MLP neurons of a small language model. Each row is named by its layer, matrix (gate and up: input weights) and neuron, and shows model dimensions 64-191. Each number is 128 + 24 x the weight over its row's rms, rounded and kept within 0 to 255. Numbers have three digits each. A neuron's up and down rows have the sign that makes its largest values positive.
A block is one neuron, or neurons of one layer that tend to fire together. After each block is what it responds to, as a language model described it from the Wikipedia text at the highest values.

L10.gate355:126150117115179089148131143117136095093113132083120112129149130122132137093118161117079165124143152153107099143096067147136130125143138137152108133126135148127158137131176099058124119135146081121160144158138136140157099168120145114121138135097103116131160161151134098102133167123149109136107172123161128078127123108118162126119135092123144134119073119089125145150139142150126104113147
L10.up355:162177143106155134132169123104075154090145091095116140167132135109098155107139126118139153115205105092050128137100120112131109160150126156181123123156123144089113138152100108112112168130085137098144117164158102160103108136129117111106122126126114132121144160157120122089139147115134088134124119154128122116158146147107124150165091114099135116140112120138111110130144125188131147146159
L10.gate701:096067135136131115103177127138134140116087131124107115103083149128084198135107132092146162117115153171098083134130139161107122138099099123126113161101103117151145205115120153115132167143177128116163111143106109132123116143129102147107145111070090159103113165165120100086163149126126139094106138153124088148186143178124110114132143158132087150134091116100140163101158145176134104111152
L10.up701:123217097159131125130139132146113191094100127131125126173126108078149139128138168161131105143110144124094141141114100179159139137111131105149143117112143165114140133123096142098130147108111129126111091136134108127073095107172132132085114121144109075070143127160136125129168111106183093135119096147123150111186128135102151126140151146102139148158113192074121175133157091133152159136157
L10.gate1010:149197170155125148129123106098159128126138097149113125083102126124129145137156102120147188145141126110109125114163118123113140128119118139146140164084150137142132152124124161123126158122140124123147118140115086127088133127142124166082152118136100126133133120125119155135140143088154128111118176119162107115152149147114131148108127105082143165154118150133121162119167151152116144139129
L10.up1010:122152162121137126141105071153146151126099145127152161119128082137149130145122133101136108172131160159129125157164096119116101133139146126124150101145099133175149109118137145125106135083127121109142129144143084153105120155157143169061152124145156144126112137152093138144113096159144124148138088113098171162122149127125137126146099162142124137087154192145150160151113153106128138135127
L10.gate1031:115109136082128148127162122131133107108129111110144130174120109101159155101134166200127149132170131103117149170110139163076125130139156146114149168149134099135121130117148121159118187158143114155109100081129140169140114100159096124097135147134105143106117132142117130086158133104121102095144135116162154142172113128150109130122115101110165143158085140149070142149129140124138119116161
L10.up1031:144153110120120163085117150096117112128119159101131091161093117131167102136157126109072137133160182109131098141102104118111152115144162121101105113171130157109100099116128147123139155126145162142161151100129138138148102086115126125092120134135151160151112131118137118107128129120111117113152109126131106113125091124165117126141092100142133127080084098131163153091155143130144127138142
L10.gate1064:125090092131073096134114105103111146122107109098121146123153070134175134144123121120150129107120125118114123165104112124167121125115089136118099139116106164111116142115116107110113148139156124058131169158158109153185141111147046143136142114104106140116145163121077130141093127109140109130123134153155128114144139137126130138121168125137140055159120128133127100133179119104128130141076
L10.up1064:068123067103105091139122143094101118134165177112118130121130136146118185133172181131165099108080106112115160129131118142103120151118127164119131157127156115105117120127137138165139166117096153097157138159128121147137118110117179146113113120102116185121115062137167147117135129157113089115119093155107133157128109117165145142132132140131149131141123200135121095121171158091132148082157
L10.gate1298:061134113196152136126137128103128141069124125129151083145104105099098150164122114132172154129131115094123107176097127111132108159157113119158106117097152094142131130186151144095128101155119099079100151145134104135128138092092145149121135122135106164122105112096062112082135134144162124084133163139125132137114095124171103121126136110170078102133108130113112102114139103150112113157117
L10.up1298:104176097159165121165126135088129132103126127114110108118159138134121152142116141160121140163115110134100111136121123163170114173138138137166116161145110133065133104082181123138131099146119122103100133158125114111110172112160103116119099110134124105166101124128121164168145106132176154145152137129126142167126168128129132155140152123142118149136104157137121111141189118125108122149164
L10.gate1606:116143112087129127079164150141115114126120122138144137164130130135116149125143145107098131108095108154158154161143070158142172138143148104103128138193093165088127146135134133093092181103149122126141158117122116174112109142120128132135131176123171134174153107085133159119146122138156121104144159188130096081149153136122118140105112078124075136160100128101134163100159115156131126131186
L10.up1606:168139132098126131070137092135144133104105084086136106161089128089094125122127183158128157112113103132150083111131127128121159106172134180154168139155093169085153108132116140112152116140123105099113146123132110155099090138176152121136082136070093144144117107144152159128138124129158121085144122112169066118125142135132106139125114156114118125161081112082150110138151117153128139141099
L10.gate2018:120122157161154124111146077125108138127102090152097102161112129159110136143126095136132135125118117148117132092104173138122165138116144111137108126113139181131089122083137139155149145104125115099098138080126102148098138129096143169141125167148126100074118128100113129082158108113158118102159133120123101166077127099125101151134160132132111137143166203108120124139133168121117113117165
L10.up2018:163138120114188101109123145101164150113082130146149149090115162103147110137133112107090100144096135127100153154113113164114101152167136128182118136156128160106147121104109107152145148133205120109135105087139103119097083143138116180090094097110093092097163111172145139159121144085147130140093123128145117119157157151129128129118151133129150159122175129124146113077120168136111156147090
Tokens just before a club or team name in football and sports text: line-start spaces before lineups after score lines, "for" after plays/signed/debut, list dashes and table bars.

L10.gate3:128096104129145140150157144133088142114117083090107114100124151185130077137119142179110136134116152137129172118164113150139169136089091117150109158119145125150087114121178171121145141162102143128154155107122126118145133135138109119126116087155152157111134157087145126106160192124146141125130156132133100121106170140095130096155138172142112115135143149137134174142134178094152140124143
L10.up3:116114130095109104126150142122127074139148124140108129102126126137101103154139139105136107106137178130118115136097077148072121124108133128141098115106139099136110116097161162121112147145161119135080137107123142135092165109129118132148170110149144085125140163138074139127139135126077117138136101122134188144138108151150141160125128142124107135121127128107177158148106146075171125120164
L10.gate177:137129095147128131095142112141122141128150095131145148170106137170130142091124151138102111116111097136086160121154151140153117116109141095130103144127118110128106146113131099131132116117098136158147132072121152129199125136120128129158139147123166144163115155105121153126141137163101096144118090141147084145153175167105147085128134147115150111147099147137103126105137120105094134111122
L10.up177:143126135129101125124102097125161120130146121179150116107082113165121137152137151149098171121121147136141108107154107118148137158120099135113112141064123159106136132125119151122145126115160158175116150165113112147096155125148155093091099077117085112124170121126105146110153173099138104147134147139124130163092130121154109138121088154123138126084124144137156134081101117121121110162120
L10.gate287:114137118112132132098162129154102132129138143140162114139126118130108142146150127111099156142123108157097125137158144122092135126121113143126098127161109115184153112103145121121128164145148146111134185109162145165137133163109116140115105119140135093104103133139131153077151127109096126104149103087154149120090133151140121133124112150157136069130158158155116171095157130133144132127136
L10.up287:083096120152127124126131100111092130146136078089133096149147133156110116150117134118143100172086120124132108124144129119128126116110065140076127154142113103154139140105132111123117132130144116109109137110137137128130127135078150154151154117112106105165136127148105111093113158129104152081138136140145155143125107060161155116114094159158134111138125072152158128116117119153184125115121
L10.gate501:131080120150147118134149111113065152149156137096119093183127119194109131087160142156151151131133138153131101085127139146100126160156188144139113108113123132154135121119163136153113131168144092130096128139162106113158113131117130120119156122064113148163124142116094139127137157080147135116111139159154121100109131142125126158178146166094093116117095113124153148107116100116105115129128
L10.up501:098123144086152121101137153161127141131150113118123124125112094128129159136131160150114125132144144086179135181128103141140103117145075115111108162083174139149119090096140144174154144149106116124084129125132128110135136133152137114132062122082139132145161133105132131129111116110121134142172151116160142154125093143146130132152178139138140125125085172114114151131104112138119105089110
L10.gate1277:151126118126117091143159120107097102119147098120111103125115109162139098134135145122151143148097085158132097114151154117126119179165093134136157097135090124144152087092125163114114155143097121092143110118150102109076150121145134126088101098145120124112119157193109105109145137173129138162129125163170135114098157143136132138139113187160126135108105119160107153150095110130151123094131
L10.up1277:142139112187117087146133145154149129117105077104123113116109115151096133138095162130160212141091119129157152183137116138129100165121089128161111169097141135137146127102146149106101097146155157147142100104184119104156115150135172160134184159116187134141135111144124133138122129107183109130126146108162131134103127141126164150091135081109142102148097150155148116095110109110117131110102
L10.gate1367:119137106165089098126132097124122106127101136104116130163087100145142100122092164132097159145128071122132122120156126115099164139095109117176087098127144167084165159153136190084092161163127119157072134140108145123140192165109128137097132139131125089123141122157099123073133157130132156154140147153148109119119136193074158179126139167124160120141100135163113158093076141149117130127130
L10.up1367:119126110129155116133165138142125153080141139159139147138103090174104106144085117153114134106119113145141179165156108130134148141130137121125156154122127127144159093088121089082141113102137129134103119131158108135150145168119120117084126108107137125130157174157142150089109146159139122170150160148148117092132134129157132123147141139084135121099103151097145139135124140101133128118110
L10.gate1808:120146078116117107168144177121112148181122132091127134132151148125121118115152118101122169146138081148119118162110094181163154114119095148170121111114158128115104136097149113112114137110119123154119158128148110133129142099100120140128149166110101093123132160130131120100143132100128086105077112149135112143139157143132116136066100128130093119152128197145170122103138120118099141121121
L10.up1808:096150146117147115119128099106164149170140103115107105133153101150149140144138156135125129138140104135088139137141117093138124118111148138150133137161074084146108140127164099116150079143132097108129150163118116138117165114093152148141109129100154134111128115153111097091131081175123135098174140118142160099119135156123104164132113135170147109104113139072114146161121179111120161136131
L10.gate2032:151099125155089100108149163130119180112123128134119145122127111165116116110115143129158125140105128131138124157128109120151148150111127138170110108109130102108116102110103120088112156167110112111127120134138117128147108083142152134109112150095150106162125107118125105106173149117125095138132141167120124067187107134140152152167155150137147132141094173108140147090148157130115127116113
L10.up2032:111157124176139103127120132123094162109115122139092069137135071139134125149137113129096146162088107101161146155105147153124142116107128118154117111116185110074083132106176170162111152095109153138110115144113130109122146175143116150133111142122090149131107132145111133073094145122165129095126124119113103096138135174101141168110142110119149100144110120169138106150101131103132129125132
The leading "2" of 21st-century years (2004–2026) in dates, table rows, lists and ranges, e.g. 2013, 2021–22.

L5.gate198:115147123177142169074127102106110196103121117146150107113131104125138111110146132122091122161107125105166083111127114117115091124156140128140121124075130080111106133104126136118093181116081150133079168124156086114127099139115127117103127139167157087132079111138095119113113090148141155108111131169144143129137145141109128161133134139131106103104150150128097124122129127116116103140123
L5.up198:134107158109102119132141156124114110205107168134127135128116119112108157074135139157091119106163136100139130098113196156147108094163133130098099129117111099146113157137140160130147095136073092134097182158124149139127125106129116076143150117137096118121154114137106133107124105145111134101078161153119103111118093180126129146130135131118137090131118128147124137107158066146149114150115
L5.gate306:176144127141137143125167110133136136102091100132151081118085119093136129113122111107125160096137111130118122141129129142113148107136166102091127099144132100145119124083094162101102171140127085113115114118125071116162146111094150145168172165153130129110105106158137086113157176097139148122151104139118150112132133147138120130109078095133104103080119099112128118145135093099151125093129
L5.up306:124114129117119132147118127138080138094083128150112114107125135134132118125106152129148116127155166121124168159129105140129116123156131105145124140119111146131102128140100138096117108156115112161104132166124163076178134170109140144149138110132118110103116123171123138151119110168138119144141141107112150120111142146114136136128117129123074151109124113136148142128120117135109164079152
L5.gate374:120110147096134144145159118125149114102166142127149081132129154087098142099126117134138122076139129126119129111071193150093139189163158081127088158113142093120127152147172149135102162140128112143129130150140113112171144146119125156119124156123153123165098106141127143142145126138114115120133154165112123120134138089138117100093141120133089095106094088104165117111150120153110160129159
L5.up374:157074097186112131095094129106165120128124087178147105135113158132124091123119110100139139095140120153096094123131129132142093170067117081145127132130112123137115131107106136097125098122107111130115118148113130107116135167152140092154130152149140099109113125143109139134138156134100180105140092090066105125086110118119120126125135133090154126131124163127135145068128124110108087158150
L5.gate1863:122154086131108137153120113132118116090139107121139109152192149146103135114127119129107098109135135124148112104077165127103141088125126082103158132125110140096154099128117122123133129111126100157098177105110126148116103123084141101111143090124113115155116115135139156135145148100170136104087126143124082086129138148134137134132181116169163164150143160138155115120127117110168127122167
L5.up1863:169158150110111124107123119134146158122112091109135106133134124102115120125130114112140110160167070140138150097101116129136104122152131128134127157137156118147113113140115151153156121113157164143132118115137130108112127111093162148099135167133126090167104099162090090150137210133127102111137123133170117140112083110134144093157110148123128152144136133100121135132129141111073098106135
Words that introduce a critic's judgment right after a reviewer's verb in reviews, like described it as, called it ", gave the episode a.

L2.gate274:116154140146142103089159125125126121106097118123173152141203138127088146162079138078104123115144113171101103158132105157145127125071140107144134167157171120129107164134140122139168136114125145131119162140087138122135140168071101153084119129103107165101117152143134123118113101115150108051119133115110162108140132132152137141140134156121140134125102134185154180151148146162132133142160
L2.up274:132149132136119102087118119154123137100098128130111127158118176075111149134151089154130147108132127118153170098092134151112114152130121114126109155141123136144131166141123129136134110122126150120147162163144091133106121165134099128125154139112132116120114144170125129126083109148142127094182156131155166142150104114128146117107157125120134173146079120091112117097143125111142211116148
L2.gate995:136134140163095124130153142085136140162155084121152140100142116168073101143114177102154124106141123139115141132123165149131165076132179123144134118137106097156121113112132164104096136138141134068081158099147126126115159176134116116143124113104128110114120107157112122139148158147107087136059118140130190091138134081136138121136154147154095117127183161133129134133124120161115116119148
L2.up995:117110104110142105151165108170103144132085116090140123130141131160133151127161102139124155124083164139150104160120154121143160148131142157123151168147150120162174077100131148101166115134158093175128105128131117161125110127123123134135160103147129097135112143128109115131165092124134128147137125124161136161194126117172131140084166071123110124122119135140127170141118098149081082114120
Final capital letters of all-caps acronyms and codes, mostly in football/sports tables and league names, e.g. BSL, USHL, BOL, JK.

L2.gate1344:149131120108185077121111105117134119109108132159111119135122158121053152073102143133136114125154114124125127143086134148109129170128115147150103125111104104114099145098100134110102127152143109087139150118123115164128103123154114123148159144137177128123132131149098101100123138121106120116119164130109125118099121164141138134117127138084131103105126163143135160115101104104120115101170
L2.up1344:110155123095211121107088081104146110110139157133121134129074133083125158122077058146127105115093154095169166128131114133153166149129089161125107127129146104108118144093099109114120113133154153092147158120091149146147115094140132118148117153182151103141122134126106154088136144169155129134119098088151112116147126137130111134117124109129119101130112134141076131129152127043153117080149
L2.gate1828:142124144121141136134140135164149127109136122133155170116126117145119157144126116127145116127105128076158139111146162163160188119147147153159111089122117109134107120117124157132065176153137109138168121087188119098127145133119151138128133147163099091113137130184131127156137131118174119120158148204133123107147208111139149121088082154094103141153118138155171143153121100170132135139068
L2.up1828:122103115110077125116113133173148132145109097183143119160119120085099105089147194173087109110136140118157111099117148159111111143136151123147118143133125130153156136154133152135146119127117119131084159125159122145111115126173097106117093143148140113111166121141146087128127179121101112113118141145124132124108165133203170136097129126121124155112134122117135149143107146107135122118123
Generic nouns naming the work or topic an article covers, mostly after "the" in reviews (album, film, season, episode), plus month names like January.

L5.gate719:130107115115224100160153149183160075114131112132110132157156159154097108106132140116165138105128142174113119096095070117112115128095134110161112137163134137130141129113168125124116124130114157118136136126118150148138102145142146137095095169124128141132130143150144149102149136110116095142117143121119113115120171074159151114112140086102080103125137187098106116131143103156135169134140
L5.up719:128137132139169131169125145115126133129084143117141094187154145139081088127179147130133158143127145111158142136107120124099132161095117109139119130134122120111152199089128106087126106119096146117169134138123126142154139124093145128171133129128143131143132118150124151112137091108159095104142109127146105166152086095121136169142144116123071096125106127114110110111152109154122117138138
L5.gate1334:157157112175099059093096146117156125100157161122116148155121170129072146142179117090122130132118104131158160107154180119131086132146182069090119127106113147122106128093160107144128130128135093125122116168089134122117109151116094130128108108109121117104137094137094145158150077119135160111111111106116070091154139123150155109156164140113125116129161159105115102159144131142118150096137
L5.up1334:130115096164154117151152086101164093089110154098160138139091119089119148151133153108143185115161077146100147120134126091125140116111163155134096132116156132084146136119179126186144092113118125132128113113078177150122121165129140096113138149093115152119134132135120143150125130135156120156123122104141125072122101142121079128172105109125145112131154114129120112166153107128111117098109
L5.gate1732:104130129129132099112127189145179117092161188088111123151131121096175161127132157104094126099135136131102126085132103091122107122095157138112127103103130139136092123123203148100139145104111121147148122112087117120132078120117121141116211157143139132128130111084118128134124100099116115163122133139152095132130120158135112167116155115098130130105144123128131122139144151143115125126127
L5.up1732:114109123163101087170119148113135152117165103148133166161112152111088143138098133132125139104111149143120118129133161172128158129152101145124079132097133193114153118149095100106107121128118146133076155149155110148135141168124102106125109139119130114141133080113140128132111123118143145073136131157149159151160110118184110141126117143105155113126136113158145158145144132099134095140153
L5.gate1888:121116157113154111101136161099112170143127113121110100145171155119140133159096127099123166093146122111078132117075129109133121122096113148117118147128122143165123140125145125129093156112091092090126129081140103121125122140107124157152105103142135143146080103135095084166111126148126124137099120135140131129164117108164140145125152082155135151144140127131114108151178114157124152073108
L5.up1888:140146112099171118164130108115123147170143101109137110167145175125099115135130116137184123096138127160092147157125088193113146132105168141081127105142101137162115075141114145119134157093127171169151131152078134143129102142145158120101104125108142113140127142128169082137114121115156087141142157138084115139133140129123145158104157110114140141078106118113173124131168160151100130132133
Prepositions or verbs right before a team, club or opponent name, mostly in sports careers: signed with, transferred to, youth academy of, against, joined, face.

L5.gate884:108176146122075113139126122141117152109077120119099138115149122201088136094120117144124122121128136178142153130165136111090114120095095154148073098174097144125122114102149174092131156163124072106152078128122127144084096142098114131125150116156079111125115127128094137117144083111177133127126159116137111134112125145144094119108108075131082134089136107141109141122117100142141126110126
L5.up884:135145107163139093155129116138112145137099121124115162107145083154146130117115174136107094166119127106106132149123124119161142094130104140154113158130082136140153129133098150123127148157123129131168110126099142110148142119172133125118165152124139160121128122115102164142144116121145162155132105122118125113111125156068111159145117139134137141138087111127164165099138101099094123156117
L5.gate943:102146126119162096091136138105121134094113140149127175115111076138162101119106148156123103154107136099155152129119136127132109103117143176161174113126129141113166141100082147131125105126086094101102116117117100130104151106128156130173118127110151134118179121134106144114169166123154123137129090119128113119095102130093138136124155136099151097139098149145115178076128150105146110121194
L5.up943:119164075154112174115144149112135139145144117151116128142135124144176067119088134114147109126163103130095143117169103127135127119167127131141088143157129093125116084117137137119082177147140122151111147103098084122145113131075132168130128119143122119094102155120142121123144168112113105185158141115110136163108127126127137146135126115126122111153144159109168136084134138162155140136111
L5.gate1273:123167136113136124116175124109099117139135110142105117125149137110112144127137165128097131142165154132166152125086113153127150119107167128155126098121120143106128105039136129109118141120115135157121120103133123128137100120107099110124081114092150135116104132094098109112111127144147144157175163133106135163132112158118143127088164095151137135141148163129149188123132138155104150149104
L5.up1273:134142119126131123129151131102127098126118136113135132070113124182128133134157144140141087121091131149097127114155165115115137142124128142119136138137143124118110119127113099103125137152126122144133155100135116124158107133169100134129109105116134118075157172142125130091129123172111146132127082163130126104162101104113081140128169134138121107114142107118088132079114089124156139097142
L5.gate1340:123158153117133095117165117172096160113159141157106132159146112124121100106106118138100136117123131108142139145130126186124123156127115151146086116126059136127136148115093138120088139164080148093167138104137108141128089155122068123170158113111149124132108152128119114110166135156109141144155128125116140093161140137113178120109105134142158087135163144162134137179109134152134060124146
L5.up1340:135146131130150143123114080150131132090125137154097136131134138169096099129102145157128141117119118099092119128152112130136146134109108117146117115120111143134138143149123164126151151141130142112138132126138124146117127156131161106119124145119100113140095171109132217104150100151129139142139166146133133109133136097163129105137145152132127090147076134138147121120172134139136155102164
First digit of a year written right after a month name in dates, e.g. "May 2|026", "August 1|983"; rarely mid-word pieces like "Con-fe-derate".

L2.gate218:141109119137149145143115089109129122157115149140117148136094126146136100128088130104128133134122097122081117132137141124134121125133149138139111165142129126145132148115158138170126136133111138148181127087157116090124112093087093092162168151150110152141118117122071075083097136148125114092097119149142127122101118147147115154112118136114116124162138171127133101091109106139102181138139
L2.up218:109137122115152130136142146141083118125124093139133125135120141120156147101118142135117159110159111125142109161139126125151163158144082121104160144115165119126121126141119104122129115146149142114121081113128141154106186152179156175115093133159123175111142136128113103128145160164152169101115122133109106122125116144064118129141146146135118097143097094125103134163136122051162104119142
L2.gate1332:166154083092092107124097130156130142126176134153137163144148145105125130113155157082104133107138132126105123071167157136095084142079150153133072123057079151115137141101111163085111138072137178112142117166133138159124123117123069185143123136113137140135121094124116139121117131102102165135068151123131120122147125143119140140144095140121147117121112128143093127143103145140137130084126
L2.up1332:107137139142147116142151117139082092092132133104148131094127119152126140121112124102125128134119095120129155079114065109106121128116155171134150150095135185096131142116154116121106176133142160116093094138106117118149069136168110123135115116132140117112143177129131160117144140131126166122130113110147109131129118147077131123159114075117112118135135134169093125110132097122150117098144
The digit 2 as the first digit of a number after a space, mostly starting years like 2014 or 2003, also 26, 24, 2-1/2.

L10.gate31:155132160122127114089132134171123116156122134138126108131094139126113138150147136141150101139097133144128141147118092154167148116114169111137124073121131146120154108136119127141141131096117115096141113106095120136142148138195134163122133184148112083078105106150101125150159133169165110087129149128117119133128132152120141171128148161123123147099125113158101106128126141135128144126154
L10.up31:100136107126136102109122113162133122165134133111143122143161148092129114125141121141111151113117139124111137134140158152192114148122146132118105124101114101173145157147120112122140131136135191138112147101170114124161114108102110180131153149109152112137105115127103076081112108110185123088133120139141107132123078157120134148157086102147125124126120133096122111135130143092147117170109
L10.gate514:151118136164147131148116086120108120150114127120098129124108147065169123098128130120143137116168140142129148148116130134120169097143134115091111090125120150095137136128131115072156197108106096139092120152147141128111157093112141151080114158095157139148109088151103113151130138106161176135112107107116148147147131135122100136136107140152125142128111154140113121143112100126109102099134
L10.up514:160157069118106118139095158179164124098186152128105099172124142093180133148122121159143148115177127151152158126134081128132145148095159126140131117151154150121120116122103178092135123099098115154116176154143140046144140151118140128082141143134092111129116174084152122118114114115109142138162095166149151145072154144154106143101123138106122119115069127097152140139181111129098148163136
L10.gate643:177127146126157090094138126109093139111117127128129072155119171166147130100146099119139152126122054125136140127110116167156120079171108144116154131144156148096132146110118146098135119135190132101125148132110105095167129118136118134135136138105119123137144118142137148132130134095126122171116140161099097096122149143139103114114107117143145095134135103116121085125089115128113122180159
L10.up643:112122155111131117121121140087150137162108087088111111143133178121137181145126161130129102162125097117119150166156125117137147098155133165101169136126108153139182146126126129120148134100095148139082128140159125101160181104097143093125133139121134131148143107169147132156159092119159123136160164092076095090094145137136122187089126111144115178161128132116153160130085106111119126156167
L10.gate664:124145146122116080116145147123178146081099126095094146147141156157133135139149114122136181155162082111128157084159102134104127069156101173102179137111185200114130146122127145109144169154114137140108130093150151143138111116117088114112117144140124114143126126140133130079149114111154082151098181130096099123127163136143100160162117134111091091104119108143099108084143104123160101147110
L10.up664:141139127157129134122145116135108117127120120159074094171115134127105119113142169114110161120174115083108123115114121137153108157115114087179133151143150181089110133158134132110162122124117145151115159136165104112138150110129111136093107161093099088135131141098116131128109135117138150141110169110107079130107106155160140107122085149123075145120113085136138119098114060099074109122118
L10.gate849:112187119141115118106129130135104151127105120124088104134166113143159115169133143157131160136131142099130125106115166137137126163161155152113151132123081144085118139107158156160098089094131094082138115131132113141156164106123148160101116157143143143157120133159116130147150134120137147107085122147109095111166130126084083158153135158115120155179135158113142166100115120127127102108125
L10.up849:122105152118084107144098116120143129166125090120109131150211149136180142134136111136129114098171164125123135129119108132193113190110145100082119146165097166130118118123081122133123118133125147152136147123107153152146152107143170143133105107131100176122114076151134129100124090120108111112147142121137101107142143128108167155114144133102140131134159146130105137111148170098133129151164
L10.gate1263:138149103107131117115155121201112141083140147130105102127130157131129144095125140127116178128115115113146093121134125121167165154107143144095180094129153165116168152091107137094147124147129107126114113101177110089145108123110112166140130111102117154162108146107131114150096112118149136108146143107122141149145138133127145150137103157117071126122116085110109158062105096085137083133143
L10.up1263:147130147134140136105090160110157109144142172135107136153128167119092176140130137159134127144139136148142163121140149155136110101150142134110118139154153139134149159144103118113119177148114097127140153118083143111139141110160121128122069128134125127108087065170151110097103149134141069103135130152121088098063117151136173126110133129117120120148095138160139132113139100097138118155116
L10.gate1488:143140098134118082135156148147134146113115132169097128107156131122145116103148139128118129153156128141097144132113114137105145129126115138134103148158137115146152108105110156095137132086090122127091167137123124125121162145088136129096153128156101112106110121175108139143103133122139112133108157197144104138141129143136147128134146123131095131115125138122095092084154103125126109135147
L10.up1488:157142085134157144136133097128082124153136161086111124115182127123109111122145117091138080102115132112148143154130127130153120149117097116149161137103146172152118131130104136119140144156088104198108123152103078115134190133110086161079085134114086114129129090125119131135132111129136084138109165161099146100123114109127133102091113121113167149098095145114095138120153128099105090138161
L10.gate1620:133129112135173154091159127102076130095104116142121155168145154136153144130125153129136146141132115169128135140169160079147131112117147140116125108144132132115111094063140139147152106118132152087167144131120123168163145146105097112129158117125141115131126117099113119107123097084107159137130117135151134113166103139145141158102100178119120103126077121177124164108088117106116124113154
L10.up1620:163081157144138135131079150110085103145111149109116119125127128095111171110122139159098121032084170093159160148124119159107111139124143091158150110119126132119094089157124119116114090088105142161139118148120121134121081146146104127161157157154127138113169090153140103152131112091111149098145138131094105133152108095163152127133124097124114191129127119177146124140103078120168129126111
Numbers and cell separators giving critics' scores, as in "Professional ratings" tables (7/10, Allmusic | Star |) or "rated it 9.5"; weaker on other table cells.